config = dict(
    n_layer=10,
    d_model=160,
    n_head=5,
    n_kv_head=5,
    head_dim=32,
    d_mlp=640,
    vocab_size=2048,
    activation='silu',
    norm='layernorm',
    norm_place='pre',
    norm_eps=1e-05,
    positions='learned',
    qk_norm=False,
    attn_scale=0.177,
    bias='none',
    tie_embeddings=True,
    parallel_block=False,
    init='normal',
    init_std_qkv=0.0395,
    init_std_o=0.00884,
    init_std_up=0.0395,
    init_std_down=0.00884,
    optimizer='muon',
    lr=0.00544,
    lr_mult_o=1.5,
    beta1=0.95,
    lr_head=0.00501,
    grad_clip=2.0,
    warmup_steps=200,
    schedule='wsd',
    decay_fraction=0.938,
    decay_shape='sqrt',
    final_lr_fraction=0.05,
    batch_tokens=[8192, 16384, 32768],
    seq_len=1024,
    doc_mask=True,
    train_tokens=157800000,
    steps=8770,
    dataset='wikipedia_en',
)
MLP neurons of a small language model. Each row is named by its layer, matrix (up: input weights) and neuron, and shows model dimensions 0-159. Each number is 128 + 24 x the weight over its row's rms, rounded and kept within 0 to 255. Numbers have three digits each.
A block is one neuron, or neurons of one layer that tend to fire together. After each block is what it responds to, as a language model described it from the Wikipedia text at the highest values.

L3.up51:171122162123081091091136153126073125111106132106156149115105115153148137065113127115135141112169087181151151107149102114158143141127111149125137112128101086111118108130102113112107138139133140122139167157134097093120140132120113144161097179098086139100180151178139151112151118170114155150142138165083128135119142123186125164152128119165123088113090119092104152173146110135087126117122149131130116137129106145113138088140134101116105138155167120132135103125123134133111148143129143
L3.up194:154133128121144108125171162131107104103070118105147148124151110147136074097113102092128111163146148138142111141093144121094157135150088197150145155110094128123141120120143139107127128101100124095137139164147121131101152133102106118140115144118123122140152103168125152146117183122104134125165125104089107107102136135111132157145134106174117126106093110070129143149133138171147172087093116114113099157126087168120101151140140142154149129119096109139095125139091147101134166146175152
L3.up214:119137150083096099113146117159119130098140129152128090105140068149110120130091156099138178119141143173183156122126105135124130097127119158136130138090097131139135135151144119121128085144103123153152140132144133118101151175116135150146101167111142149157154131117143155101141110159121148103111149176084129137194124110117119191123116130138106169107108151086085144134088133146137119122074166115100129129106138134115121127145182136099146095110148087137115110128118086105108146126126124
L3.up523:127099128102091098099126099138133146082123139155113103142131137140127106094121168107144145101163132154113141149128124160144106147173131139147133137133125131181136105104144168116114086125082121135125162113156119115101123159081136185143120139135162145128121119144143168158140102131134146107118115138107130129146128127138094158119090155146106124105093137117061131159169124180103117124140203156102114165126115114101126133156082079108138126129147116125131117118066140124097156138143090
Responds to: Sentence-initial first token. First token or word-piece of a new sentence after a period or line break, such as In, For, The, A, Du(ring), often with sub-word pieces like "on" inside names (Aaron, Sony, London).

L3.up81:148148133161119117107087103165134151105117115126151161101117111116131136164099129161088118118144110109071148159107125142105108119113129113103164128128180130116137139141126171154134096124142153124119123178135146121191101080084128132109089116120097124098110131069076122135091156073121126135090109171150090118157139151116154101159135144099133144092162146144143095134092118150107126140163096110153118144115148120116115148134155152154171131132143111151130120113095128151154119127115161
L3.up158:108181123171096122101127141119123087096114131168137143072127107147107150142106144114132160110159091112085112108186111135164123169141103126111134156108140104142112140114140150140117099130097133143135095173099111145091164149092121109136078121131135122153143127165118132151178121130171144073114185123099099106124161151128108162115136108160148147125112129133134119096129148126085115098106146095161157097129121104114100115145163121110159117154084151154129146126142107153122139134145145
L3.up215:157112129111169164126146135170151133107103112124156096155159134157156122105098133102105170167141114142114121109130124147136115144156071153098171093108140124134119117092153104125132098123088135113145126123151134117133113150067112121132088158065109122123130144123182122038087111123165135118139132162111121129141139128122159128160141105126141138066133148098148127121110134166078117173119157150138146131098111137120112141148125129120156134126145127087155121152126170148147145121131113
L3.up438:123126131097114129119139102155113124116112097133126101096144106174108190120155168094122137127126134148070135102146128176190172099149098121073153131169142124134127147163148127097151091128149145134116115118150171121159133144103137127165098132133161138114121146152135129128090088143111099109121141137184142131113109169123075139129097122129139104103108136140133098140132122136130154185134151093134140112081178110104121129141125151128111147144149151104101146094117116106129116147086090
Responds to: Post-noun prepositions "in"/"by". Prepositions, mostly in and by, right after a verb or noun, opening an agent, place or date phrase, e.g. novel by, claimed in 1002, roles in.

L3.up135:095132137107133121113138103166165113133100129134164127118122126124131076172155109125145106157114105128154161099119125112118085113119130117153156125104118170139113145116093130129108158129125147111152126145114132118137091074080142114111141170140120154130130125159121134128150178123136121121088085129151127069120134093173115143104172114176158125132108143128145092141119145144166084127086131120153154153109135126136123092161133115169211133140122107154154093153148112125130068124111127
L3.up179:156111128145132120086099108089098120107104095158152126176117119113141126125138120131148107130132179123131141125132099120169141126111151157114111129126122142177147107142112109116095155162114122099119147170128136120143127088169103128131147126151134130114173116102136161153131080117133143149116136122145100170129167102143121141149101122136141136116102154034105140109136128089153124039158159089123187100155139122118111138161150096160136110113152126115112152141132093134107128114109137
L3.up238:117140108135126140109109114142145111082103205103114139145121090106141134153105113128158100137097127148130099145105121126143130107123131111087126178150157175134153160150125125142126111119125090121117128112133149081144111076111118136107119135131113116150140137110156137111115200130136103125161116163108117100151161117136131123132094116103121116096095124081170120139128157113152127090137104139133117142171083133150166128113099081178101146174109124151117149117154133207113112107134131
L3.up324:124135099124131179096152136112144157127115168110149177135125105125147119135108108139139082120097109157085139123111149104142122127105066138135139142128082158135136124131128094122098127160138128138125141073156101109099162112141110110124135143157133123128132155144115137156148200121138145120131085087133076091145150144106093146121110173153129113123077107124128142152154145141174099092158165125122154125093083117091125123143086118159103126141135108101151173108147155146151127119161116
Responds to: Word-final s suffix. Mostly a split-off final "s" ending a word, especially possessive 's after names (Bergman's, Salgado's) and plural team or company names (Bullets, Knicks, HarperCollins), plus stray digits inside ISBNs.

L7.up437:134124136144146098129081171148123121070091155150142121113166135094183144153100110107122149116117128145119129117159138125100154141079124116125116137113135145146137123181150131089134141107128146168169144183111107092124104147173163108137151130164164121131100123150094163130093129085114148141110107120166129119147174080131158126095112135141108130123116142111090131092128140103098150100073137097137090170112104134109110159174140119131133135098115141135119108141132146145121151110172123
Responds to: Discourse-linking determiners. Demonstratives and connecting words in narrative prose that link back to prior context, like "During this time", "at that time", "Following that", plus possessive 's after names.

L7.up56:114172145159099156094122119165132142129125113152173127120103092094166102144148140118150101171103109147125103136130132156121118147126081110110145145100105076154082121129124095117142148119107119139127131154162127112130148152136136150190101142105135095166134154111111150133099088125137158142106155133125121111183150138111123111094131173103113125105072102156146150121152143165109141100128131118140107134146148108080104150149147125115162131143130136130154082095112151054134153111120098
Responds to: Introductory-phrase comma. Commas closing a sentence-opening adverbial such as In 1995, However, or During this time; also sentence-final periods and openers like when/if.

L5.up29:126115122150137133169131119110104137084148174114149111099122161118153091121102088136168150135100120128101108127131144137137130136160143152131146149080117087146127078151119141132106144140168109095153151105146154126104087156109100106135085151101113178125111139121140104135123106103136131125139137137161184164152158128144126158089076094117112084128084139147159196145124141114124124104104119121112116150099134172134100197140106142143142100124152108145120104135148134088122122148120139
L5.up75:113147137119136157110110113125159118049178175112185095122106070127158153081127126119151136133134120084112126116095138164155115149169139135107082116132155143105116079126088120117118141115102107113130111142102104127161136151141096158142103158097147153138127132163153143140120164095139114127142132135169139125136148154152102121146082130147130124119125157143131125130158109124078116164103141130158128112102123116111128124140170144107139142083131141159164123122164144164075156098119143
L5.up105:156138157104176130151135150120134136133094137106107143134110117118126150139149098104152149108123120115089150145157126110163167119150147136137120143145098170103130133114112115140147114125133124133129126136098111127113133133125111154128141116141114128164165107154139105097155109112081066112129099088102144171129126124062100140111123124127160047164101175097119142157135143145153076143083115132136163117158095125154140117130170140166138074106134133113158078103157126116160150102152116
L5.up141:057139129109128190135124134096129057133158141099120112126111127122155130150132094112111186150114107121118082111120127130125101099097139145145147127127120109122140135110121106131125158183147108152107139103152141129110147126149146078107112143118062160098139129105129115101166143144122100129097150182140129122130148147164112136133130147163152165104083147097135165145196165129118129111128160101137160126121087117117154148133107116107131104094133137140144131121109146160145127098165114
L5.up172:156147145138184156112122135108120115156135121155147096082087097099136108109102103135148135151106125120124111148136118191152169126128113132109136132113132130124159167123122091138149133129167145114182107130148096124140141142116105109123101116135077114092123137133111090111146097098122146110136147162143166096174120166133073144112173157122119140132099147136085123136134133100120120101157120151132173122081131162098126125145118134162117097114090126079103122126089135134180146123131185
L5.up179:111100143153168146165152147145155110135109128142150123147149085110133138121122115148141086126141089108160136127140112121124104095142127165160136091092127134128105130105139157118135128200121106122138126116099129147144100161114143104161108137152122133149111136150152111153100143113103124096078128114097158173129130116162144117083123134076103142185136085087116162142102135146113138115113160198093159141110118114124095134142102155116152089146144136156156064126125130102105131119141163
L5.up209:156166112159090150122135108103133095156159139148144114118090111128117115095153112108135120182100155132142145103138135154172155144115134130112137103129093149117144097148156131107116112110140091108147103077163121141144103142106113146152096125103114132135113127056137169141119148164130137108074105156160150131103109149146096161084121118114087109154116119116175125143130143176118162137148131120116098127122158157104114156142147124134116141107122112150156164065131099094100145153089150
L5.up258:154159171130123186118145099155074133094126175154152089089135086099131132087111113126150118120090117108086119174153169107168119124159126141090097141129118082145156087147106121140079122164095129132146145129133083163150159117155137147130130089139117176136137098128160173114093101111108157140119112137143149120118102150143102127115152157129129116092124136162109178128141133124151130107122121096106137122120121128158085129134130138131134158090147163170105122130143139132133101110134131
L5.up264:146141146152097201111121115140119093097138151134112119144147092142100158127116073143114103156148133106157111161104072169153119145162117130106124142159158168138090129158113098149079124140134105110096117123126156112144142147077136131115114122155101133102130109135159129138133165145181117102141118138188101095146144126163162159080092125106169131091119169120120128131131130091110137144152136158121110147124109099121108120146141093146158126116118116113167100145113120135117122088109157
L5.up378:122136126127160112130132109130137076129160150166184134123135159115133141150132081167134142115136114103123144134076124131106164118126136122102118139141152128133106140113107148101149131133136100084168155115130121146127106129089097107127161095134083150174111103144169138067185103116134112127119125151126166162139111142155157187163085125087091127156112129087134118148158092128131117142084113133086135129116138126153140166160145130145109110104119147136137096117106131103114087138170156
L5.up386:125145132144143125152126135151106094113160137127153104090092124113142136140127119111142118140142099132141124131130097131142089119115161126170132123099177119138160103178156080129144122087130127115130168106159114123136115141120129139080161101160128138142130134157166122131155132098114094095124152104136128166071112128070097174126146085122128114113115094141114127138175147143085146153093112127139088194122152172108086127148132137123134130135088125149142146084158109113098180143111148
L5.up390:146121121122167149140135150127124129117091137137084148118157113118116119143115170132141148144147109127125102098143121125120100129104112094193136112119178097134129110100120105109137108169163114136142127168131141129158160127083104118148155134130104126121138144179095126152164085120147130144119142160120188137129111136124103077141112112087117176118087071103113160147134135127105141111111096181109102144113153120136138159070126115137131132089090122106146102126085144171145134150161167
L5.up489:153141113166103172119103141106148088133131137147117118119164158111140119176142117139133122132087118107118139113128148115137113149118128098107127135116167183174119126141152113115182131142158084106143121135135096138152124142112127140074146124112130178139117152114153119105092098122135153107112086140129116130132168146109084118107139118143161122101137131130135165118148113100143092097108131083113168144077147149107090124114096119134109134115131134082155119184113116180169142095189155
L5.up538:159119144117113197111099120147121120116151124154110072134098157168143189142162147130127122141172158089119153126116108132179116118132157170103114096157127116140165096144119122103148101132150097101132153163111128104129137159145114131108094149128127176116149121084132149104162113162098131145131094135126145129108161123132124141137119085107091133085126111134086119114172080120143125141116160097131104178109159146142114141135099090157140128126089138124123124116110150082124157128127094
L5.up611:111119165113085119150158153123101119126107149168140137068156108119182161144076110153112086157184119134101141135101136122124107127157115133142129122105087115103097138105110108135122115142133140135130110124147079093132115109148111152086088140149155133091102129159150109080134117134144096157140087113140166144157123132121095151097147158105145145111132129129140153110111139108155137157129142152105115146137114174137168175159138135147134132094147144154095116148162129157080153123147080
L5.up631:138132108133116152155141099116158105099150136140168083111107088126143144135040134099131133150141131107107088154149110158147131110114114135151125142119062133149094126138198117122112173130126116096162135120140118106161168157139142147100098137118118083108148160129158116083181143104144138137087128130153106120154108103153118163176138127095096127165138108139133106141124138157111120141126146114141090132138140154162163130102122113148097151110131082131137119120158121140137089124159119
Responds to: Possessive s and odd word splits. Mostly the s after an apostrophe in possessives like Serbia's or Bergman's; also single letters split from a word's start, like a-c-ross, In-c-idents, A-g-riculture.

L7.up530:156127100145109135116115135154124099098143102170124135136143113114069116102113186114092119128176137100136129165146147115155108123181105171123114127114105151125161120088112112143167118123090107144107089165110173121111117115144089156105156103098127071142118159090171146114146153131123090103144132142161142170131139148146128153139135116102127142122109090119151138128116180184144106112129121100158117106087129106126109116163138150117138102163105143133126140101138151155122156085126120
Responds to: Relational prepositions after verbs. Prepositions, mostly with, by, from, that tie a verb or noun to a partner, agent or time, e.g. in partnership with, published by, since.

L5.up89:179112135121119127127155131099114115100153140148097134097126116130194157105081145130152168113113122107100122127098124135125121138097099111119087132137127106138128152145127211123144082108157123139125113147190120094117134169140128095128110105126121140131186122157100171126120186123128109150145111098144142166113109119108144123110147109135152181129108118110094102152151147168139092083146114076145153106106130132131121172116118156163134111131153143096092130112120138110130126107144116
L5.up97:133140129142144142159144145136130074141141129160140106111086108152151120138109107125142141154104204087157154139108156137100135141122093125113144142166154081093161108140116111104146090137100097097144082103097103167155119104172113166102106161132135108146127135124165156130167125156139106105129120119157118122165126136157110097135131162098121133105124138118114136161113134145102177116070126101141134151126152115137144104109144131094113141076116069151127163101159119092137136130134108
L5.up121:121126116116096132175154161150125122158124131167147116137115156131101128153128156104123122149140160125117140120090103136149125116150110151152156106082122147166106177143089176147101153134130120112127076107132146112105098101098126119109093113139182089117102106136094124112111079112123157122141142138138125122157149129142116153126137146124094139118099147129130135154103155187083133135176123122149092120113084080092135159143116098136143084139096158169134180121083129131103149148129157
L5.up156:170105128088122118142136123133108143164123140132119107151064096149155172091152124112074148134122147124093157162189128140109148124116136127130162114122101098117102126092108147145132111147099138097134133111167133153127160056148093172104120102170130169111174124126168132135127123116068164113116102175087111123151128123130128117118152137117147091114135111131136104134125116157142145122155131132142111125166118103122121151150161151079132120166129126171133095090115115125107107129145127
L5.up160:116134085154109166138141108134151107147143121152109073144105169134137200151108087092147146127145113125120122127123120134137139160114120149133127201103116106123144128119131109144077095137138124091113134130134127151106123077132141153155133158143126146136100134128136132110128147119124106095114135116127110177147084118122111132120125093106095156119104132133111126133114145128124115128131131154090136106122151141078079107132131145130130116162139166168074152087178097168124205130088160
L5.up183:137123111087122128152128136169110152142135134123123088116126125133107120132125140115128176133185108129117164119103129094144112134096093147146159147169127099102168136127125102140150122157125111127139137114090141096131145137158116094114088137080091121137127101127135135078156135154126138129116119128134130084154131185128105129082183136092169131120136087116138147134117128107085147115111139126133125164097128139179113130163148053146098121128152138143098125164160096095176184126118115
L5.up225:151171176107123082158170109140096136130189118116135129159132108133148161123105116106123133122122130154080125114141129120139122106186104126072119131094133101144134096108140125140134155082147110166139127104125116154160135114142113124156092136093094144183132132138084141114127096118151129124140112142141097151114141093148135156117143159086122123112127159065119157153153111116149108093142132109129187138089114118129133111147138143099118147133145146121085123167154131137160151126149067
L5.up301:094127120122071142131139104143106107109146120133097128143134134135099161137080146111169092149140152109111142116097148129131149139129123160144157151156168118119125103135109173152088131088114082114128094143105129114093150113138106153104115133104132117161120117126138119169179102177143093114123141113151131109154149164147175077097161127143099158144113144059146126123138088137128120134103126151113144136129145203156143095141133110091158179125120107149145100128120124146109123130160119
L5.up320:191092138155117129122124159146095180111111135129108131140141107110110095147113175137113110094111160157127119173097132117111137107156161113101136082173159129098168162125125137149117094136126132122113083111189116135104135127096128136128108102145131126155155107139126165059135106163159140087137108121137143158120097142108156101111162154142137102102138136146164113172112121129104134177100133119140118130133103113096140120129141138153076148169102126099115098111117154093110110149125133
L5.up374:129175126154128109140159111117108078148125180118123090168148127138160123129145110116129158134113107111124124164158115130104136114118118104115126099171134078143167154098147152119122122107109116116120139112155152063126149132154135097152120154169142076118126095067140138104069137159121127125157156106155095117130122157126140104109139099144134157158136146165116113144140122100103164097146156137152105118142182121096121131176084174117138128141132121099086118119095105144107123107146144
L5.up392:113142109140136120149142160156119124102109098131085124153118175143130138096106146128133141171113140098124096127135172135115155106138130146072139123147109102110123107148153129115131074115149130124126124073128116140162134142109171157122132169123146131153103165154146169097064160141095179118133099124130135137130142152157131107134120175148084127138079151120119077163151095101108102117113072101136161124144129097123130136133125142094142145115143070131111146110138154142090091144143146
L5.up428:127106129116100140161127123164093142147124096091126100190087110139115141152105086118145094134118150123116114146142131144136119109105125141138151115143135136128159177074130144150150107154141085131178150122124149095108136131133091164082124114132128126151173108141132172126104112123157098144105151125104114129160107135102156088134107161091099154124115171141146123136105122123107121070126111131134157115096117100145112147165100105135164124144141135127167134089094110140148190099099178
L5.up522:175141148130080128155152118134104161131165121138161118156115163163120116107131080122149084115117117100106161103153125147100124117169123144146106081122137126133142124134111135157168131147087134154129154091146153097109141146107176163123105121087103145080164120107143126096086110137137128125141095118135117159111121114120147104160078132148085128137128170122174166127104150142099154133111152174095153105130087093135103147155123133124134111163153156122101120166141100129097145109105108
L5.up553:139111146114053088126157085131159120135139121112090146117128112148089120132086116134112109137177131137115135087098166144131128100113160091122130167122146112160142139151137134143134138116137111118110094130141159107145161132103164155115120085119166154167087092154126166166113173123155132106124128144105116109113127128159149161170158105072140129139115155159099116134102113176123175139155127131112128101105096077158140138150128144117110081147130141108097115107160121105135148141119140
L5.up579:166152113118105160108123122168157130124187134189122153090113145158136137155105114089125113137146141077118152117116135171125118088147072162126185116121116116123067111126150143133146099147135124158158060113091124158135138115106139152103131124152134123125097129137165119129091091148095102076080157139112147148173153138158155119095164143105150109127132093104105119123144135109151118134100146152140159127127125128108116127131131134113152105134128107118108119158151090159115133102135135
L5.up630:157104127150131154108180113178115159134103120129063152165116153148120147115105134104110142148130134124106120179095157132134090158093155156152148150142141127105138143127106109109141106134116141129120138173159161108100181122104123148088115111126119087098160119141130115123125111118132196085114149113121137166102107123118121079140141124108135126082132146151084133173147127170113153160126137124157145126154137162137111065100122133128094137127098134115132121107152100105158104130148087
Responds to: Post-participle prepositions. Prepositions or articles right after a past participle or passive verb, chiefly by and as, e.g. "dated by", "known as", "invited to".

L5.up124:181148138153116157129136129171104154101148144143198113129119113116120104141129140113064099130112137139096101111086136120109116107139084129160150124121158145136096125170110093119133151140133116119124093146127121137181124134107132121119148145100117175156135162135148146115106124142139163142120152144138122118139151123150144131118104128160119134135099121118080082133118116102138155084103125107095156101145060192124123158146194169094142127096144124096123134117100127126153118116171115
L5.up161:108097143167128112148124103149137121115142140131104124124114144124124141128115090129111103117152127153167146105128126138133119157155139094108135134139150173133136079135134129124120063143124140148144078089127144115099150148142149154124132139155093133132123141136112074143177074113143146106124140163126142127146115163128129117180090088116137171148110145151153160141136119130091114106105132094141101126069123142111154120204086173141128069124101112093168129119109144115133164146151096
L5.up178:175109154166103148125192089152120145113110147143141097082116129106117141110111118104089147135120122163109149098093115123138124150158130114107105094136140099109151093116144100112116102158099161152093119122110114109083157129148092145130116130144130181154167100155134124149156142113186115130138127127099172135131151148102147158145111098171086120136060137148093143141138106156125141101124148097145134150158123124139090137179134091115154128148140138142142127096082133118125152109124131
L5.up186:143127143170118126125176114122112174152112166180141140120132132130160127134171082092095085129112134088107102141100166118118161139150076127140106131138177096112094131151132133111133111155087126134083071157098098136104126197117125118152116113095133130130160129152132137146118115154124146100086112126162155124135130135144112145126182123124135123146124106137121173135113159125086158076118140147124125131129121126137069098134153090130113132141118109137109157150117089115138158102142150
L5.up205:163160127114106103138141141155176086124096153138133119113122144127106150142087162079113106136118108144132113112115153089171118120173095125110140116108131125123086119134157083084118150116147172189131085168127124128173132103123116156102117156104118153167156101103116105126159151117114108104136116120105135115121134136110119109165111131140140140089097084078084125108141107154095168126140127095153138138130145107139152130131183172115116101122165140096146141125139153101156121108154140
L5.up229:118113128153095145145169140139159113099075087086107114127126067104136133130153124125090100152105138137115122129158149092163165144131092126113113157182107117135124130159102121150146144132146110117113087143136176137130128143132149131151104113105157104087174150135160160110138078131112109109123112161093135128109135116131158128163131099139127137126087133095126139084141151122113182097119147092145138107151116154112113103108132134100155158114112129111107110182146124099104150164166173
L5.up305:130115119107104106104177132164185126111132095129111133139100089093123111150140120123104126106115162121109151151121149092161149129120106090079100129166105141127083116193155144157133126137103088142110099136134171095112152166153087163127125090136120140138116158137137144134189124129105097079106101159074150099117154126111121124134143092139113152140138146153152106119126125110105153114108153114158168136149121129144081099145119136105113159152187133152144119131121142102127125139110125
L5.up337:129154099106100127146119138162116119061114114155139154072126110135195147119141156085140136135144105100130144146139113127144122126156103140115160143141109124109111110131148128104100111138157164119157095136165095181096171108107109065171096134134146113136119146127158149119109112113130123145118144130155097155149122125126105161142145112127104141117150102116110073110141151145131117128118161067150159159123112138092120152154161142147104086134091113138125106109102145142125096184160137
L5.up351:147114136137110100120119109180104137106121162160166131112112147127112102107094115115119124137106124144156129113116105101158100125195115158111113173113153111175104164141139131094130149164090130100171109148121083138127143142125073139168115148121161139149124129156165142113124081131116118127140158132120114105148134130164129125154180103136098128104109183152110121121133130139124109113132143055132109097112150130129125161160107053125154136127121118112080153108115154120151147128132096
L5.up380:174117090120134164107123133134127135068119172129151121152099128067158125112127179143154104148126118090124099158166115121148118130103134169157136160135098110094116136141150114126150147156169131122158130104078129114105107124149155134123082169136131149112122120101136159158110105108120132090131122179139143154165138160109115103145133159144103169117122111173108159131138137134085127109118109135116095139146105128135154141116097147106148148124102087131136094165087111081092122088102120
L5.up406:155153131141132152118134118093121093106128125098165165173121155135146096111074124103117166147165134181109127135165140150152146133084096173158160112166152155123116141114123070119119141093116121126113126155140100142078133131125179138109130134089172152159088129130136130100137153085139145117133090094130126130128105125147107120122117141182131127114125139139167138127141127111070161123118100139139148085125100104078159134125105102092130148112106063136107134141141134116121139121121119
L5.up415:120150146125117148086153108132154149089139155128122180106131101100121078106095145110101130101130088146151116142109140080131093102136088150107108160130141124110101131164115121106147103150103132138144125147150149111095142149106141086155143157085123141179192157159144120141169108102108171141112124165048114119158134089115120171120111133140113115102130132105126164150128123170094146104128143119108113138116130126156127147155142134135173140135156101126129126152101111088151138152153116
L5.up500:103155111115132142161153136111098167104119163134141097121142177151112085121145124136117126102106134113129145116086170094131124104093150134116150158134097183153156125132148077142140112142129139147127100108156151098108139146151144131115105156132165140166151160097141110096138150105129141107136104120104169119119171176115097132085064106131109126145110126157131134116185101185124106101148118148154088140103138177119123110146112131082131112126100114132120110107117139150135163134080115
L5.up556:132109129130083111135149088099169133108080126165131152101133120156185085164116168132126124177106109118154127183118135130128115135125099118150085115093133094177157141152120118134131144137122102147156143134122107105132141151136165132133105086124123144128112132146105173128097133145149137143112186130118113094135164135101087093079144146109154105160137120128110084142104095148092164117149128084129139152113154148114138137152160114089112102157104123129113126117129114127118193134141104
L5.up568:119122124102084107124131107139122082141156117112095108116129138104159153139131101138136120105137114146154066126085125121143105077111115166155113152109148166142109138120180107129157124113118123138145118117121101147096127093133138179162069181129137114145168117133123167104151110086154164093110098110141170093128102131113180139162136100160154139141115125130081112142133103146120119111158155129154151121120175104135112159146149146158148153149150146091116108135125154129144132106077133
L5.up598:140118131129060150156113136144108124149118189157147138106104065101129140134135129087122110113124162134137145152088154100142122127125101085108126160107159095094135108132137115118139140144139107115093078147130108142121132155189124117131107156089169113107186146151124122151120113130129177136097096110093132144090168099159165138158149156104113119148119154170147149129076143145124193119132098162133141142125116154116119111098109111123112129143103142123142112127106099106114130132134147
Responds to: Sentence-opening time adverbials. Tokens that open or close a sentence-initial temporal or circumstantial phrase, chiefly the comma after it and the opening preposition, as in "After the war," "In 2007," "Before his intervention," "Du(e to)."